Weights of a small transformer language model.
Size: 13 layers, width 384, 9 heads of 64, MLP 1536 GELU, vocabulary 2048, 28M parameters.
Training: a variant of Adam for these matrices, 384M tokens, 5861 steps.
MLP neurons of a small language model. Each row is named by its layer, matrix (down: output weights) and neuron, and shows model dimensions 0-127. Each number is 128 + 24 x the weight over its row's rms, rounded and kept within 0 to 255.
A block is one neuron, or neurons of one layer that tend to fire together. After each block is what it responds to, as a language model described it from the Wikipedia text at the highest values.

L7.down274 [143  85 104 155 116 139 126 145 124 126 129 131 156 135 125  93 123 140 117 140 108  98 113 123 135 118  95 126 119 170 125 152 119 143 145 146 116 107 105  94 105 108  97  78 141 129 140 104 148 142 130 200 141 147  87 127 126 112  97 123 156 147  97  68 162 113 152 157 163 139 149 108 139 104 125 143 140 127 112 123 138 118 128 151 183 103 160 115 109 136 115 132 122 131 137 174 147 124 122 112 154 139  96 150 143  97 127 161 133 181 134 111 131  84 103 148 116 126 134  58 124 124  98 157 148  99 108 112]
L7.down324 [104 114 139 178 125  93 114 119 130 127 142 122 138 152 107 131  82 128 139 125 123 132 109 148  54 134 142 138  87 118 160 139 119 129 128  89 111 126 118 174  89 116  75 148 161  63 160 128 133 113 120 120 143 159 128 105 127 116 150 135 169 128 183 148 130 146 111 160 142 134 104 133 121 156 127 127 127 153 113 102 100 154 135 153  89 124 122 125 173 116  83 155 147  93  75 166 135 120  97 153 104 156 165 162 167 154 119 132 103 149 127 134 128 137 142 124 122 131 140 118 119 106 135  92 120 115 132 149]
L7.down372 [106 150 112 141 135  85 122 132 106 149 131  92 129 146 100 141 147 102 130 102 103 145 106 154 133 109 145 115 142  94 134 167 149 151 140  79 100 137 131 124 120 141 122 115 161 122 140 124 127 103 160 171 142 177 113 147 120 129 142 147 152 179 144 103 146 125 122 127 155 162 102 160 127  99 126 112 155 117 140 138 100 121 159 140 142 104 140 125 135 177 143  89 117  88 135 136 169 117 117  76 116 101 132  71 101 153 117 133  86 145 157 147 119 137 119 144 111 127 139  93 132 108  95 167 122 153 126  98]
L7.down417 [172 136 131  78 134 155 133 154 139 159 107  69 121 144 137 140 156 143 130 138  99 187 111 164 110 121 134 116 147 111 149 199 126 125 154 106 155 116 127 139 129 137 156 121 125 144  69  96 120 164 125 145 150 176 128 132 139 102 105 173 170 117 171 113 151 160 137 116 127 164 160 174 149 129 123 104 127 121 124 122  92 153 122 138 112  75 133 105 150 137 145 115 151 129 121 143  90  97 123 120 132 118 135 121 120 156 159 149 163 128 147 105 124 130 108 137  65 116 135 155 125 114 101 160 105 132 119 106]
L7.down516 [ 91 141 140 124  93 128 141 138 122 138  73 166 121 195 147 156 151 147 152 129 170 120 130 106  89 124 133 122  97 135 131  93 141 139 124 104  95 155 124 149 195 119 176 127 139 100 109 136 130 127 138 115 128 106  70 169 147 126 135 122 124 178  80 122 136 134 152 127 201 129 128 129  71  87 135 165 123 149 153 130 170 168 130 139 147 125 128 114 151 142 142 146  98 110 155 150 118 133 110 144 135 121 120 115 104  98 155 144 123 100 120 100 134 165 116 168 142  98 122 151 125 141 121 129 144 157 124 161]
L7.down792 [133 117 141 157 144 110 116  86 119 121 190 141 124 121 137 123 167  95 147 124 153 134 135 103 113 161 125 136 120 115 130 210 129 139 115 112 133 143 147 150 132 124  92 129  87 121 147 141 102 119 134 127 119  92 154 152 129 152 118  86 125 117  98 123 134 132 104  86 112 118 110 171  80 134 130 149  89 158 132 148 148 142 172  97 100 118 124 197 132 156 139 137 148 130 158 146 146 115  83 119 133 172 124 134 171 139  98 158 134 106 120  88 129 146  98 127  91 132 143 127 127  80 133 120 111 105 109 134]
L7.down814 [101 111 125 131 154 131 134  89 134 128 119 150 127 104 132 128 103 135 125 121 154 129 150 143  54 136 129 108  81 148 133 102 133 171 154 147 139  98 145 142 157 129 134 124 146 103 143 137 152 121 150 105 126 135  77 141 132 154 141 135 128 141  76  75 105 111 164 115 129 124 144 104  88  96  84 146 111 129 120 166 137 150 117 112 124 107 172 121 144 135 117 104 161 102 133 118 178 131 114 138 100 131 110 110 119 143 129 132 123 136 134 116 137 103 106 127  75 105 129 123 157 145 113 149 121 113 117 138]
L7.down835 [134  92 154 139 131  95 128 118 104 149 134 116 168 153 117 152 120 154 116 161 115 146 116 155 104 113 167 124  93 103 157 154 166 133 145 118 153 114 144 174 121  83 131  91 175 127 156  93 113  91 156  92 132 163 137  89  99 124 129 131 111 124  90 159 110 100 131 138 164 112 107 150 126 114 116  77 138 155  94 127 107 163 126 140 139 130 133 162 172 136 121 157 155 141 111 155 132 172  93 145 108 163 114 184 127 156 141 131 116 105  67 133 119 116 110 101  94  84 140 135 137  96 123 149 142 119 138 211]
L7.down856 [169 137 135  88 142 148 127  96  96 141  95 117 148 132 127 153 138 186 172 175 140 146 104 141  93 104 138 142 146 115 162 123 112 112 158 124 114  81 133 174 115 125 151 140 110 136  80 124 127 111  93 101 103 147 101 145 150 169 139 130 117  94 103 131  87 160  67 168 145 130 145 132 126 138 129 120 133 130 124 112 125 175 108 129 113  80 141 147 143 158 130 134 105 117 134 135 105 127 158  85 135 117 170 148  97 107 135 125 142 108 121 146 122 120 176 102 101 153 140 135 130 138  63 118  90 128  87 113]
L7.down1039 [130 151 119 152  95 115 151 142 157  88 100 141 133 128 126 132 141 140  92 106 115 135  99 118 121 107 123  97 136 113 131 127 106 123  88 186 108 101 171 114 134 121 124 123 147  82 112 137 137 144  93  71 142 167 169 117 130 124 141 107 105 138 129 138 124 115 115 121 148 110 131 100 163 110 109 142 127 113 135 158 113 140 130 125 132 115 132 143 148 160 113 118 128 172 139 178 148 129 118  88 142 122 174 106 130 132 152 149 113 118 121  90 132 128 118 124 121 124 131 140  79 144 128  90 151 139 107 127]
L7.down1112 [130 138 135 142 137 120 111 115 150 110 121 153 155  94 137 126 126 164 153 152 144 148 130 145 132 135 153 122 158 114  97 129 128 147 120 100 154 114 108  87 158 104 158 148 131 114 184 104 143 137 136  92 131  83 113 115 123 127 166  89 100 135 132 130 114 134 110 111 118 111 140 121  99  71 153 134  98 132 121 130 133 132 175 112 117  85 126 117  89 130 163  84 107  83 156 116 138 133 101  94 167 147 123 120 159 146 143 107 114 127 182 139 108 126 135 137 151 139 132 130 115 118 139 154 201 154 100 138]
L7.down1215 [ 99 108 107 118 149 125 134 168  85 116 109  74 101 168 109 137 135 105 117 164 144 114 136 157  87  91 140 114 104  89 129 156  89 129 149 108  86 152  95  96 138 118 141 112 138 129 130 152 113 119 100 156 135 150 143 142 141 147 104 135 114 137 136 121 108 139 127 127 128 113 116 114  90 158 137  94 148 137 102 148  90 131 132 111 147 105 163 144 106 175 111 141 109 140 171 135 168 106 183 142 115 133 113 137 162  87 108 167 158 135 129 147 154 149 128  79 105 119 137 143 112 154 135 114 110 136 122 134]
L7.down1270 [ 80 147 127 144 127 129 127 121 144 117 153  79 100 114 167 136 134 128 143 135 117 125  78 152 116 139 145 112 156 109 106 109 131 182 155 121 133 112 106 160 177 146 118 130 125 114 101 164 126 125 122 190 124 187 153 101 137 114 136 117 112 108 123  91 100 157  80 118 123 100 119 131 156 120 114 110 154 148 109 121 112 121 135 149 144 126  99 127 110 181  91 147 116 139  94 120 124  91 125 139 141 120 141 119  93 150 113 137 144 150 120  96 179 115  99 132 137 145 128 129 154 134  99 120 138 118 124 101]
L7.down1355 [107 153 154 155 194 117 130 121 178 138 132 125 160 123 139  69 121 102  88 111 131 144 152 138 149 134 130 144 127 137 166 183  74 111 113 114 145 106 142 128 107 116 134 144 108 149 139 115 141 144 122 112 113 104 141 114 135  99 128 147 143  90 121 136  84 119 136 120  98 195 165  54  96 137 145  91 125 133 121 139 139 111 122 150 137 110 184 133 151 150 115 160 133 128 104 110  93 133 149 123 111 140 160  91 136 134 102 147  86 157 134 149  88 114 130 131 156 137 132  91 163 133 111 126 130 175 141  77]
L7.down1368 [109 158 136 133 119 173 130 120 109 128 106 152 124 138 136 120 136 151 155  93 114 134 139 163 140 127 117 111 147 129 163 106 139 119 130  94 101 155 154 146 133 138 115 128 113 136  79 133  96 124 155 126 116  98 130  79 122 139 145 119 120 123 120 136 156 121 145  86 107 122 142  99  83  91 110 130 116 138 181 123 139 113 155 142 138 134 141  87 140 134 158  98 118 169 134 152 134 149 162 124 130 181 106 128 127  89 112 117 130 156 160 165 135 144 167 165  93 150 154 109 149 142 135 119  94 123 114 123]
L7.down1460 [ 91 141 139  98 140 174 133 107 108 124 146 107 122 157 146 125 162 113 141 101 126 163 155 136 120  69 170 122 112 146 107 140 114 115 174 129 125 135 123 112  75 126 133 127 114 135 114 145 185 126 121 140 129 127 104 103 137 133 107  78 140  88 122 144 145 108 120 141  95 116 155 102 138  77 160 145 110 129 173 109 116 123 113 137 119 159 148 141 100 132 159  79 121 161 138 150 109 158 152 126 166 149 192 128 122 144 127 155 114 125 118 113 151 101 124 163 122  95 126 138 160 140 104 143 103 165 116 146]
Responds to: Word after "the"

L3.down985 [147  89 112 102 144 122 126  76  38 158 172 173 108 148 112 111  78 126 103 125 133 157 102 149 108 142 103  99 191 128 145 134  84 148 117 132 150 121  90 170 120 164 150 136 106 148 117 130 114 158 111 108 126 148 141 144 161 132 150 126 167 144 118 137 170 172 112 145 147 154 147 137 103 149 123 163 113 180 135  95 110 147 120 134 103 159 104 143 137  93 149 161 128 101 120  85 123 150 172 135 103 108 108 121 114 148 145 162 146 135 140 139 121 139 115 153 130 118 129 106 137 138 109 163 109 154  83  89]
Responds to: Field separators in lists

L3.down1226 [164 112 190 113 121 180 138 103 139 139 165 133 131 130 114 134 115 144 143 122 117 117 143 135 128 111 140 111 131 138 122 114 130 160 142 107 128 132 166 152  84 114 128  92 137 135 154 113 101 166 156  75 108 140 158 127 143 123 154 127 105 121 162 127 173  90 143 120 137  92 167 139  95  60 141 136 138 130 103 141 127 131 127 127 126 149 126 135 151 133 155 121 154 103 148 129 149 126  92 114 159  89  87 138 142 141 134 106  83 130 149 126 147 114 156 127 135 176 123 128 120 138 155 141 154 137 134 113]
Responds to: Ordinal and sequence determiners

L2.down903 [108 128 162 128 119 115 128 113 123 150 128  93 161 117 116 149 138 141 105 213 122 118 155 160 117  83 146 129 100 134  98 115 132 138 123 129 146  99 122 119 123 119 147 122 142 132 140 133 124 153 102 105 120 129 101 178 136 128 119 110 138 117 169 150 126 120 151 168 121  78 151 104 108 102 134 143 110  92 108 132 124 110 138  83  98 147 156 154 138 119 127 121 126 151 151 160 135 107 120 120 137  86  89 159 151 145 119 124 115  98 159 129  89 128 143  98 139 116 108  94 154 102 141 123 162  89 178 133]
L2.down1027 [114 180 107 125 134 106 137 145  93 122 136 149 131 172  74  81 122 140 130 133 144 125 151 101 135 102 133 129 107 141 126 151 208 123 116 107 139 146 126 123  97 140 168 143 150 125 121 120 156 139 162 161 136 142 136 137 146 141 120 144 154 132 140 119 117 136 107 106 114 108 127 193  86 168 101  95 129 146 134  84 156 104 110 147 131 149 108 109 122 146 165 132 143 126 104 154 118 141 105 131 152 110  89 105 125 116 168 100  94 108 118 104 158 119 129 114 127 118 150 114 155 149 206 166 168 189 124 158]
L2.down1130 [134 129 182 134 115 180 115 108 121 146 131  96 120 124  90 150 128  79 131 168 105 161 114 134 131 142 134 149 108 147 148 105 139 145  96 138 113 141 128 166 146 115 143 141 166 112 133  71 125 157 137 131 126 144 110 129 128  94 157 129 153  84 156 182 127 159 183 101 144 134 151 126 153  99 115 117 134 167  86 105 111 129 166  94 154 144 101 168 113 128  93 111 183 131 118 132 150 126 132 104 134 129  84 194 163 150 153 121  95 152 159 128 108 132 125  75 122 132 145 127 119  98 134 135 109  73 153  98]
L2.down1268 [119 105 126 113 146 154 115 109 154 126 168 112 157 147 139 131 149 142 121 141 126 149 110 129 138 120 141 140  90 102 115 152 140 136  94 136 128 121 123 156  78 130 147 104 149 111 146 115  86 137 139 104 147 152 120 129 125 134 163 160 102  89 122 180  99  98 109 142 125 118 146  83 141 122 102  93 144 184  66 177  97 171 117 154 141 121 142 125 112 151 122 125 154  92 104 143 168 138 133 137 141 132 136 172 175 113 158 117 128 163 133 145 152 136 137 111 100 127 128 138 116 119  64 100 124 140 126 136]
Responds to: Limiting and ordinal words

L7.down163 [130 111  98 124 183 138 144 128  99  95 139 160  92 137 131 137  77 115 147 108 150 114  99  94 135 175 119 112 134 141  93 171 129 112 100 116 117 140 163 156 128 110 190  96 118 158 115 111 132 163 124 128  91 131 147 149 150 131 178  97 154 134 103 142 126 132 118 149 121 173 138 157 161  93 107 116 113 153 144 123 120 108 119 139 127 159 126 108 170 122 119 133 147 143 103 100 152 118 118 110 137 115 131  94 161 147 125 130 144 153  89 136  99 117 105 118 187 171 150 124 127 126 126 114 121 151  93 116]
L7.down328 [115 149  90 164 129  83 130 133 180 113 117 121 123 136  92 148 121 121  87  89 142 122  90 149  93 134 126  96 119 107 120  85 130 104  88 125 113 158 166 138  96 145 171 127 105 113 122 155 110 109 135  99 120  87  58 143 139 115 151 106 188 131 172 149 137 116 167 131 148 113 129  90 163  92 135 155 148 110 157 132 129 122 135 153  97 177 135 191 145 122 129 163 115 132 139 123 152 103 126 130 109 134 124 105 143  90 181 148 146 114 133 133 102 113 104 132 141 108 112 126 125 119 118 149 138 113 143 154]
L7.down347 [140 114 174 160 146 120 145  99 139  92 133 128 115  94 164 138 113 152 107 155 116 109  83 165 138 153 109 119 123 119 138 109 104 119 107 152 138  75 116 151 169 136 110 115 133 139 163 178 123 168 115 106 126 106 103 117 135 127  77 141 162 137 149 138 129  92  86 128 152 172  89 146 114 154 168 154 133 139 135 148 162 114 168 152 145 137 113 116 165 119 137 140 165 137 138 102 113 144 117 127  99 129 161 121 117 106 112 103 133 114 117 145 118 160 125 133 120 132 120 110  84 136 125 113 148 139 116 131]
L7.down409 [139 135 155 162 120 142 133 122 132  74 112 121 107 148 120  83 107 101 102 153 164 117 112 175 138 136 128 109 137  79 119 120  92 115 162 139 115 140  94 131 121 129 106 112 124 162 137  77 109  91 122 143 141 136 113 129 140 119 114 167 125 127 162 141 167 151  89  95 120 108 151  92 128 128 148 118 153 112 117 129 136 161 153 145 174 108  93 127 155 108  99  97 126 130 137 162 139  61 115 179 126 122  83 103 147 135 121 108  51 162 115  93 145 163 127 121 101  78 135 129  90 124 144 121  93 162 152 110]
L7.down439 [112 127 141 150 120 193 110 118 139 126 162 165 163 137 130 155  93 113 101 167  99 112 138 120 154 106 137 105  81 113 157 137 122 104 117 139 190  71 111 129 152 111 143 156 145 104 109 103 145 137 153 134 112 126 105 114 150 129 122 144 118 119 142 137 126  97 130 121 144 126  92 124 128 105 110 132 105 115 113 162 112 125 108 132 158 173  86 119 153 122 179 102 111 134  90 170 133 184 103  95 101  98 105 178 116 158 111 150 108 130 124 127 127 153  93 151 147 114 118 144 145 126 156 118  67 182 146 127]
L7.down698 [129 130 160 128 123 112 127 125 116 113  65 114 100 179 121 121 146 116 146 138 167 129  56 123 144 115 133 129 128 139  91 154 113 117 147 127  80  76 130 104  95 103 127 137 107  91  96 121 113 115 142 141 147 131 143 121 123 139 109 111 153 126 105 139 147 139 104 122 169  96 117 156 115 119 147 108 109  97 133 142 148 113 101 103 115 143 131 143 113 103  97 158 128 146 117 126 124 108 133 115 156 112 104 144  71 128 153 125 157  89 135 162 104 145 145 128 149 141 135 143 133 117 115  64 182 192 156 128]
L7.down750 [106 145 172 106 128  97 137 156 131  86 112 155 182 102 152 135 150 134  99 141  91 133  94 130  94 141 181 164 116 114 128 124 113 112  96 109 140 136 114 126 120 128 120 175 130  49 140 144  90  63  82 192 145 137 125 141 127 115 126  69  81 138 177 157 143 183  87 156 139 124 144 101 122 119 147 120 104 107 141 152 125 133 125 106 134 165 164 135 101 147 113 140 120 137 140 165 141 169 102 125 149 133 110 130 110 157 104 133 152 153 204 136  94  94 137 164 139 140 114 136 125 119 167 145 112 133 140 121]
L7.down984 [ 97 180 108 148 135 108  93 153 138 150 101  77 142 163 136 124 112 147 132 150 114 119 133 133 125 124 144 124 117 103 126 153 115 168 129  69  94  85 140 132  98 182 136 183 119 130 120 163 109 156 139 168 128 128 131 154 154 135 120 169 156  91 102 116 145  99 142 118 160 128  94 150 133 125 118 176  66 132 137 122  87 107 166 128 133  98 124  98 132 116 129 135 138 130 136 114 140 108 155 129 111  98 111 105 105 128 131 141 153 140 114 157 144 117 131 117 131 108 115 105 100 135  99  87 159 128 145 117]
L7.down1146 [156 154 110 163 127 115 134 138 134 130 125 152 177 132 137 140 122 129 155 109 103 104 110 107 124 101 116 150  97 152  84 184 109 131 103 135  58 102 124  98 142  90 144  92 130  84 138 153  99 139 121 134 114 141 131 162 135 125 110 151 102 107 131 148 161 137 159 118 117 135 133 107 110 137 123 139 108 142 115 119 121 122 165 130 146 123  77 110 134 114 155 155 129 111 133 145 116 111 119 112 137 128 143 147 148  97 141 115 140 143 121 121 143 145 139 166 145 125 129  79 102  91 114 120 145 112 142 162]
L7.down1149 [154 132 151 124 120 112 126  87 159 133 101  84 101  82 149 104 102 128 176 123 163 137 127 103 115 111 145 131 116 115 134 107 118 142 101 143 123 114 125 131 124 143 125 119  80  91 113 130 149 138 132  93 147 120  88 205 136 160 121 129 142 126 113 134 107 137 128 131 175  90 113  87 176 151 137  85 139 121 108 129 114 115 119 154 164 147 171 151 123  92 112 128 142 144 114 140 146 134 115 125 119 117 147 126  92 137 156 157 107 100  83 124 120 106 127 111  92 142 116 102 115 132 127 128 104 140 105 104]
L7.down1169 [126 121 131 118 136 138 137 113  66 107 170 114 126 109 135 112 122 157 122  99 153 120 145  90 153 167 125 139  74 181 130  99  91  95 109 144 115 124 117 181 126 101 102 160 117 119 150 124 122 127 103 131 150 118 177 121 142 141 179  98 129 146 145 109 122  98  90 157 119  75 148 113 131 128 116 118 143 156 134 119 137 163 170 151 102 106 141 154 131 111 138 153 125 134 107 132 126 116 139 111 102 137 106 150 120 118  99 126  88 175 130 131 130  96 110 120 117 150 128 113 107 157 130 130 181 144 157 122]
L7.down1223 [128 138 150 128 156 144 143 123 126 120 120 102 126 111 125  87 124 129 124  94  97 128 102 120 159  84 148 130 155 150  94 159 120 145 118 162  66  89 140 180 112 163 117 166 136 128 122 152 118 163 124 129 146 133 132 164 151 113 137 147 140 188 136 122 158 147 109 150 135 154 165 110 106 121 162 143  69 139 114 147 111  89 116 112 106 135  92 146 141 133 150 139 138 114 164 152 128 112 140 137 119 130  98 158 128 164 123 137 132 140 144 103 128 104 128 127 143  94 131 146  82 164 107 126 167 165 145 126]
L7.down1257 [110 157 151  88 149 131 109 121 110  76 140 138 119 107 134 118  91 164 126 125 122 140 100 110 167 126 125  94 174  91 120 125 114  95 117 101 105 123 154 125 134  99 136 145 190 123 130 134 171 134 110 179 129 186 108 141 136 139 147 141 144 123 144 166 118 142 126 123 144 109 129 103 115 101 116 113  90 113 121 115  83  75 140 148 146 163  90 110 168 128 139 176 140 109 129 172 165 121 135 146 136 118 116 135  87 151 176 161 150 111 103 157 139 162 149  85 185 143 123 104 109 141 100 111  79  92 145 154]
L7.down1281 [118 155 146 135 134 142 116 123 149 125 123 141 123 120 159  99 122 131 110 112 144 157 141 110 162 135 150 151 147 134 149 147 152  97 100 115 169 141 166 116 142 139 143 134 116 120 176 158 116  96 129 120 122 117 135 138 125 108 160 114 112 132 103  85 158 174  92 121 117 139 114 102 130 125 116 119 129 128 126 170 162 129 172 100 114 103 119 142 132 143 146  77  95 121 163 135 109 202 152 129 132 113 135 128 128 149 143 148 128  94  93 145  99 113 108 170 118 121 118 162 160 162  84 107 143 145  97 104]
L7.down1342 [113 157 109 122 153 142 127 149 137 119 108  79 135 114 105 121 163 111 110 129 170 135 149 115 108  68 137 142 135 101 144 127 150 151 107 116 130 133 135 128 155 129 118 111 145 109 119 157 111 113 104 122 105 153 141 121 138 139 117 105 161 112 119 120 112 176 116 116 117 154 139 142 124 147 137 127 145 126 152 154 102  82 137 100 113 105 148 145  96 139 141 122 117 137 118 183 123 187 154 132 173  97 146 111 149 144  99 121 135 140 110 104 136 131 109 119  90 138 138 112 134 111 138 115  82 155 142 119]
L7.down1484 [124 115 149 132 127 121 124  95 138 109 102 126  89 162 150 146 130 128 138 101 126 146 128 141 154 153 117  97 116 135 119 147 116 131 102 157 137 124 143 147 157 106 127 111 110 104 135 154 115 111  66 126 134 177  89 104 142 147 179 158 133 153 122  58 123  98 105 134 114 117 146 133 113 109 165 139 139 123 109 123 117 139 101 145 147 122  93 159 144 111 131 149 154  99 151 136 140 129  88 138 111 105 113 117 100 142  98 129  68  64 120 144 141 177 155 104 152 109 119 123 136  91 108 104  80 117 163 131]
Responds to: Phrase-continuing connective tokens

L2.down78 [107 100  86 147 115 131 129 111 139 151 144 113 191 118  89 142 162  95 107  98 116 125 150 132 137 130  97 158 160 131 111 147 124 117 131 141 232 117 116  64 102 144 106 121  88 117 150 105 103 162 131 105 136 166 140 153 139 108 151 108 119 115 141  99  91 169 127 107  97 138 107 125 156 108 155 151 116 121  97 138  83 125 131 141 118 100 131 152  89  90 134 166 126 138  96 146 104 179 167  99 151 100 137 154  99 114 175 107 113 146  78 103 138 159 129 156 123 144 129 124 118 104 127 154 137 128 102 143]
L2.down922 [144 113 143 146 129 127 119 111 126 163 137 169 136 106 126 135 147 121 113 145 147 127  93 178 132  83 200  90  87 133  96  96 114 102  92  81 167 148  99  92 128 124 175 185 164  77 128 157 111 125 151 126 151 153 139 110 141 139 102 163 156 141 136 115  84 120  95 132 161  97 153 138 144 129 148  74 128  94 135 115 139  78 161 137  86 118 161 135 121 110 118 114 147 115 115 147 144 136 119  77 106 111 118 139 113 157 204 119 159 181 109 192 131 153 127 124 135 116 144 124 112  96 147 151 139 126 139 100]
L2.down1099 [145 127 150 166 103 162 115 133 121 146 154 173 158 146  98 123 130 171 154 113 131 156 139 140 125 111 170 103 144 150 122 124 117 105 157 106 154 101 132 164 151  96 146 186 132 145 112 104 108 142 117 129 119 123 126 138 171 139 150 151 167 151 156 134 150 133 130 139 123 137  93 118 175 135 127 119 140 134  80  62 128 110 154 130 127 114 123 163 125  99 151 138 111 125 133 145 130 146 146 105 121 110 148 147 101 131  75 162 118 141 159 161 122 139 125 111 129 155 131 147  98 100 120 139  87 126 110 142]
L2.down1352 [137  96 114 155 101  84 132 121 198 146 131 161 142 139 101 111 189 128 128 144 159 154  85 125 146 112 110 140 108 131 113 144 128 128 134 132 126 146 145 101 121 149 117 109 155  89 166 100 110 139  87 144 151 169 128  76 124 153 128 108 117 153 135 124  98 168 150 155 133  99 161 116 162  96 109 103 128  64 136 125  76 151 116 124  69 108 159 159 120 116 164 150 113 162 154 189 129 163 119 126 172 114  79 153 135  79 141 142  62 130 131 133 165 157 111 132  98 122 114 101 115 109 112 123 145 111 120 106]
Responds to: Word-initial "D" in names